From a checkpoint of a small transformer trained on Wikipedia: vocabulary 2244.
MLP neurons of a small language model. Each row is named by its layer, matrix (up: input weights) and neuron, and shows model dimensions 32-127. Each number is 128 + 24 x the weight over its row's rms, rounded and kept within 0 to 255.
After each neuron's rows, "fires on" lists the tokens most often at its 100 highest values on Wikipedia text that the model never trained on. A number after a token or word is its count.

L4.up230 [147  95 135 142 104 158 111 109 165 184 136 154 164 148 103 103 105 150 110 133  95 112  76 131 148 125 143 107  87  84 126 170 155 140  98  99 109  95  93 107 102 132 145  99 129 118 134 111 169 120  92 114 124 130 157 143 116 153 164 110 109 148 115 143 111 106 137 168 108 152 125 132 106 125  99  98 136 130 117 130 128 136 130 126 126 172 105 143 126  99 139 130 135 157 127 115]
fires on: "ent" 33, "az" 10, "qu" 10, "an" 6, "at" 6, " profess" 4

L4.up581 [137 105 132 135  94 108 128 164 122 111 129 111  84  94 132 131 170 127 136 118 101 147 123 112 104 152 124 120 139 143  97 181 135 120  94 144  95 122 100  76  91 114 141  99 159 140 155 118 119 153 143  85 120 127 104  63 103 150 150 121 122 156 119 131 104 150 110 119 159 124 187 108 100 112 116 145 124 148 131 148 124 123 128  94 112 163 144 120  97 108 124 173 103 179 141 131]
fires on: "g" 24, " of" 19, "ong" 10, "reg" 4, "m" 4

L4.up498 [141  96 146 142 138 114 156 102  83 213  77  96  94 116 145 127 154 108 146 119  94 121 129 154 141 100 116 137 156 128 100 118 153 124 124 133 128 159 131 120 122 147 101 133 133 131  98 100 119 130 130 140 140  95 163 154 123 128 128 122 155 131  89 124 149 143 127 141 127 157 131 140 128 152 122 104 153 140 136 105 158 166 117 153 126 146 114 125 130 131 130 116 154 151  96 147]
fires on: "F" 21, "f" 12, "act" 12, "d" 9, "P" 6, "if" 5

L4.up141 [ 78 148 140 145  78 141 113  96 129 124 129  74 131 171 110  84 187 145 106 110 145 103 139 106 121  97 114 127 133 104 117 138 107  75 159 140 145 153 115 128 122 142 126 105 115 111 115 135  90 145 129 121 144 113 163 101 140 145 178 132 186  99 127 140 113  99 126 117 134 120 171 132 144 121  86 121 168  65 114 105 111 156 141 106 153  94 126 119 114 144 133 120  98 117 121 133]
fires on: " sub" 20, " pl" 18, "ut" 10, "ir" 7, "ail" 7

L4.up213 [ 97 104 137 120 108  82 162  95 114 123  99 140 158 130 133 161 151  97 154 168  81 125 145 116 146 117 136 138 129 100 146 115 127  95 203 158  94 122 160 132 149 158 131  88 105 144 104 103 129 127  89 131 125 127 122 171 112 125  96 100 142 100 141 118 121 114  56  94 143 137 152 137 109 126 126 141 142 168  99 134 141 157 147 108 101 135 158 174 133 126 119 160 168 192 126 139]
fires on: " or" 38, " |" 29, " than" 11, "–" 6, "/" 6

L4.up425 [140 149 133 130 124  95 121 149 131 145 146 122 161 152 133 126 106 135  83  90 144 124  90 158 145 157 151 152 131 108 117 100 133 154  77 105 134 147 156 109 155 134 137 123  93 162 154 103  98 133  90  82 134  99 147 187 125 116 102  95 112 125  74 116 136  96 141 155 135 141 120 146 141 131 124 166 130 115 111 121 143 165 142 142 125 125 102 157 128 132 115 139 148  94 152 202]
fires on: "minist" 13, "ust" 11, "ers" 10, " ent" 8, "er" 8, "ent" 8

L4.up156 [141 165 136 120 144 115 120 105  86 119 138 136 146 122  83  79 123 105 107 126 134 112 163 112 131  97 156 170 137 135  95  96 140 111 172 154 116 147 171 108 129 108  86 181 118 112 147 129 116 130 126 131 129 143 125 158 160 136 175 105 103 118 188 137 152  98 162 103 113 127 119 139 126  86  69 147 170 140  76 109 189 171 121 114 128 128 119 141  93 114 119  95 140 114 113  95]
fires on: "cl" 21, "ar" 10, "pl" 10, " Th" 6, "e" 5

L4.up347 [128 109 128 171 124 150 109 137 133 146 104 161 113 157 111 122 122 105 136 137 122  91 149 159 118 145 118 173 142  54 113 124 127 127 112 157  97 102 134 150 137 161  93 160 114 125 134 112 202 104 149 102 135 106 121 136 111 131 129 153 136 125 144 142  85 102  91 208 109 154 146  70 150 169 118 130 134 153 136 120 117 167 167 126 118  96 120 109 108 108 127 171 160 100 123 121]
fires on: "ing" 25, "w" 15, " s" 15, "em" 13, "ed" 7, "s" 7

L4.up500 [185 105 133 155 105  82 122 110  85 137 115 120 160 134 130 116 142 113 102 117 134 126 171 119 123  96 132 132  75 111 155  89 154 107  91 129  77 114 121 113 152 132 106 137 160 151 103 106 134 107 121 135 200 104 112 160 162 123  96 159 108 122  90 163 126 117 110 139 102 105 170 129 126  86 128 137 143 109 140 148 125  96 179 145 136 112 105 180 125 144 116 158  92 132 104 144]
fires on: "os" 12, "at" 11, "-" 9, " appro" 6, "uc" 6, "e" 6

L4.up341 [199 139 115 100 132 170 141 110  81 113 124 103 128  98 116 126 114  87 125 126  90 134 119  89 112 144 142 130 138 117 130 130 128 105 128 113  96 123  98 140 146 128  97 143 122 154 156 164 130 180 115 114 126  93 128  91 121 127 130 133 120 102 113 126  89 148 145 125 115 132 135 177 109 135 116 190 141 150 148 134 135  83 164 140  86 158  96 123 152  96 137 144 108 127 161 134]
fires on: "let" 18, "ot" 12, "ott" 12, "ret" 7, "el" 5

L4.up539 [132 100 115 131  90 171 132  97 132 153 111 136 110 127  96 136 112 148  97 138 160 134 110 126 160 181 135 140  70 117  97 143 127 107 109 138 150 107 123 194 144 142 123 147  70 120 154 100 124 132 112  83 137 117 132 156  77 129 122 112 155 144  91 100 122 149 110 147 145  65 124 126 155 100  95 112 149 169 126 121 107 133 140 116 118  95 148 105 127 136 126 123 108 145 148 139]
fires on: "ed" 29, "ing" 14, " business" 11, "es" 4, "ock" 4, " team" 4

L4.up244 [148 124 121 130 103 143 113  86 139 151 125 149 179 145 163 121 156 137 140 146 181 118 136 121  69  85 121 142 106 118 115 127 142 138  94 118 106 129 138 104 153 118 120 152 132 127 128 104  82 115 110 101 115 153 159 139  95 153 104 129 126 149 138 165 119  97 163 121 147 130  83  65 115 160 120 112 166 118 120 160 153 138 110 134 110 121  92 129 135 142 131 143  88 124 131 192]
fires on: " ar" 21, "ed" 11, "ol" 11, "r" 9, "ou" 8, " Ed" 5

L4.up355 [127 107 124 127 123 118 143 134 144 141 137 142  91 102 132 156 146  91 122  92 144 103 130 152  95 154 145 132 130  97 121 183 146 130  96 158 118 142 107 152 109 156 129 111 128 150 143 101 128 170 110 128 111 141 154 137 114 128  97 128 141 121 137 122  94 140  67  98 135 136 133  92 149 148 105 174 145 121 130 129 110 126  99 140 140 162 106 160 136 133 141 142 137 170 106 147]
fires on: " inter" 31, "on" 12, "′" 12, " Con" 10, "iet" 6, "and" 5

L4.up444 [107 155 181 172 149 134 110 127 179  97 146 175  86 170 135 123 133 103 132 111 151 118 111 147 132  93 157 119 149 126 103 164 124 120 104 132 132  99 143  99 140 130 145 147 133 133  99 134 111 146 114 124 112 148 126 155 128 144 138 137 168 108 132 131 111 106 128 117  96 143 151 108  96 126 107 131 123 157 150 111 117 135 116 101  79 115 133 144 148 153 151 125 140 155 120 141]
fires on: " t" 25, " an" 18, "." 9, " mov" 6, " |" 6, "et" 5

L4.up517 [151  98 138 129 153 137 187 121  83 144 157 106 121 133 127 125 111 106 124 153  55 132 101 105 109 122 151 182 121 113 104 107 130 132 117 120 123  67 123 128 141 121 154 107 149 126 131 101 106 111 137 125 134 139 123  88 122 139 136 114 123 132 129 104 114  97 130 119  98 148 143 118 151 112 130 151 151 132 158 134 121 166 115 169 138 133 153 148 121 123 142 112 153 146 150 115]
fires on: "ly" 21, "o" 8, "co" 7, "ily" 6, "aly" 5, "ately" 5

L4.up598 [152 130  94 116 109 168 123 135  95 168 101 117 129 149 123 109 109 102 148 162 135 122 135 158 115 173 148 134 102 103 167 106 133 101 149  92 126 104 130 114 141 145  90 153 119 147 156 112 148 127 165 159 131 140 143 144 130 119 136 152 164 113 130 103 155 145 110 136  60 122 126 170 135 116 132 145 143 138 131 147 124  70  77  90 109 147 117 156 155 145 114  97 129 128 109 150]
fires on: " sh" 44, " Sh" 18, " remain" 8, "eed" 6, "q" 4

L4.up448 [ 98 114 154 106 106 149  91 135 109  66 124 130 143 168 105 122 167 144 129 137 136 131 113 171 143 110 137 111 140 128  78 149 168 150 140  98  98 120  52 138 121 169 137 157 134 122 110 141 130 117 111 129 173 100 126 142 147 126 152 105 168 109 136 181  99 145 176 178 129  99 166 120 127 163 140 135 138 134 161 145  92 123 100  96 143 115 124 143 123 179 147 133  99 101  94 126]
fires on: " all" 17, "5" 14, "le" 13, "l" 6, "st" 4, " at" 4

L4.up473 [128  92  88 137  88 106 122 117  94 139 119  89 118 123 110 115 109  95 122 166 173  83 146 137 132 131 123 133 123 141 108 157  76 143 108  88 115 126 173 170 129 136 146 113 121 123 138 141 125 137  97 152 122 167 128 133 169 139 166 126 154 112 153 127  90 104  95 155  87 113 117 157 145 177 131 140 153  92 137 144  98 161 116  97 116 123 101 158 116 126 128 127 120 191 166 137]
fires on: "ol" 18, " prom" 16, "ag" 11, "vel" 6, "em" 6, "u" 5

L4.up300 [115 136 105 132 134 118 132 149 143 127 129  73 127 154 150 132 131 110 146 132 124 111 134 124 134 131 115 106 124  99 132 161 120 120 169 109 109 125 120  71 137 139 151 117 102 148 121  88 139 168 122 122 143 158 176  82 133 148 113 143 133 144 121 157 122 113  84 103 155 154 160 149 165 120 119 154 115 102 207 119 112 112 155 139 126  79  98 118 134 151 120 141 110 126 129 188]
fires on: "z" 21, " U" 12, "ag" 12, "om" 7, "tt" 6, "h" 5

L4.up530 [108 133 122 137  91 105 146 114 111 156 108 129 162 164 149 166 160  63 159 121 168  92 149 112 148 123  69 146 134 132 101  96 140 166 131  99  84 112 160 123 170 109 137 153  97 155 129 152 125 123 116 123 169 165 141 144 111 127 116 105 142 101 176 144 110 149 168 131 108  78 124 116 144 123 132 142 171 151 112 152 158 143 118 151 120 119  85 100 159 127 133 113  98 116 159 141]
fires on: " Pol" 21, " col" 19, " h" 11, "l" 9, "ol" 8

L4.up168 [123 123 137 139 144 130 152 142  57 150 140 104 131 167 128 168 174 137 154 163 126 101 100  75  98 105  84 155 130 119 160  79 131 124 122 160 110 105 159 112 116 115 110 120 124 153 138 145 140 127  99 130 151 112 107 176 118 148 138 113 140 135 135 128 103 143 124 142  88 144 126 115 178 103  93 133 149 138 111 141 105 145 149 125 134 102 120 142 118 133  91  96 115 145 131 156]
fires on: "am" 25, " soc" 9, "ian" 7, "amil" 6, " dem" 6

L4.up283 [167  95 138 179 129 119 101 101 145 101 133 137 143  99  99 112 125 114 112 178 139 157  89 122  93 132 134 144 121 117 112 151 119 145 105  99 102 122 138 108 118 144 144 156 126 110 163 126 141 140 110 129 166 126 147 108  92 125 117 164 114 137 138 109 129 106 162 144 152 200 127 122 124 144 138 131 135 105 139  96 106  82 110  98 123  73 114 146  95 115 133 140 154 112 148 126]
fires on: "ica" 15, "a" 10, "ha" 9, "u" 8, "oy" 7, "aim" 5

L4.up199 [101 132 113 157 161 145 115 137 152 140 109 151 127 151 142 119 168 104 109 153 142 146 122 116 121 147 158 124 114 152 141 149 109  88 125 157 111  78 122  94 190 118 117 148 107 152 151 152 107 116 135 159 153 153 131  84 132 114 134 105 146 101 107 129  95 142  93 109 122 120 104  88 112  99 111 131 111 126 111  93 103 128  74 151  90 129 125 124 140 106 104 124 110 169 150 104]
fires on: "born" 18, " inter" 18, "ly" 9, "ar" 9, "ier" 6

L4.up361 [150 120 114 120 121 100 129 117  92 106 137 111 133 133 169 121 170 157 154 102  72 125 155 125 144 147  99 138 126 146  91  89 152 151 106 183 109  85 103 144 113 167 136 120 138 155 126 124 101 171 149 103 142 155 128 126 102 126 133  90 173 106 122 124 149 174 122  88 124  92 163 158 164 124  91 142 130 102 108 154 125 151 126  87 127  81 132 159 134 138 136 126 183 131 149 121]
fires on: " b" 23, "6" 19, "B" 14, "b" 13, "5" 10

L4.up460 [133 126 152  99 101 102  95 160 120 155 108 129 114 150 102 137 154  92 135 149 141 115 130 138 141 135 115 125 135 109 113 147 134 142 170  88  97 157  95 131 121 148 134 191 123 106 141 109 112 156 146  84 139  92 122 142  88 135 133 155 146 162 146 156 154 106 178 187 150 137 102 122 132 119 108 115 124 136 116 148 120  98 118 142 132 130 107 108 156 108 123 120 116 119 105 178]
fires on: " Gu" 17, "reat" 13, "if" 11, "rid" 10, "od" 7, "f" 6

L4.up559 [118  78 128  95  86  79 103 107 127 113 120 114 117 135 124 130 161 122 183 110 122 100  99 135 126 112  92 172  92 139 114 107 154 154  97 142 155 136 113 121 150 162 139 111 114 156 127  89 125 139 114  61 128 111 142 169 105 140 112 121 155 117 151 102 147 124 140 133 115  96 146 127 120 163 114 146 130  69 143 156 107 106 116 172 115  91 147 153 103 116 122 167 142 112 146 121]
fires on: " ac" 16, "\"," 13, "\"" 10, "r" 9, " acc" 8, " Gr" 8

L4.up569 [101 142 184 130 156  93 112  97 152 123 141 131 176 143 167 106  99 143 108 159 124 113 142 118 133 133 104 157  81 127 123  86 122 155 163 100  86 116 138 149 138 133 143 135 118  88 149 109 155 127 146 103 172 188 153 139 110 139 136 137 139 137 115  98 117 106 109 132 143 153 103 131 114  94  88 139 141 143 123 102 174 113  74 101  76 121 116 158 168 131 129 141 146 128 120 129]
fires on: " ar" 29, "ond" 21, "oc" 9, "r" 6

L4.up131 [112  61 119 120 137 174 167 113 104 135 118 141 157 138 136 114 124 165 127 154 141 112 158 106 154 139 135  92 145 136  94 175 135 141 109  93 115 106 117  90 162 127 129 162 113 114 137 140 102 155 128 102 112 110 131 123 124 145 127 106 161 126 160 111 156  76 137 155 149 113 121 139 147 144 127 159 167 119 109  94 109 102 150 164 105 104 107 128 151 106 166 111  96 123 129 144]
fires on: "ail" 29, " class" 12, "ston" 9, " following" 6, "ove" 5, "af" 4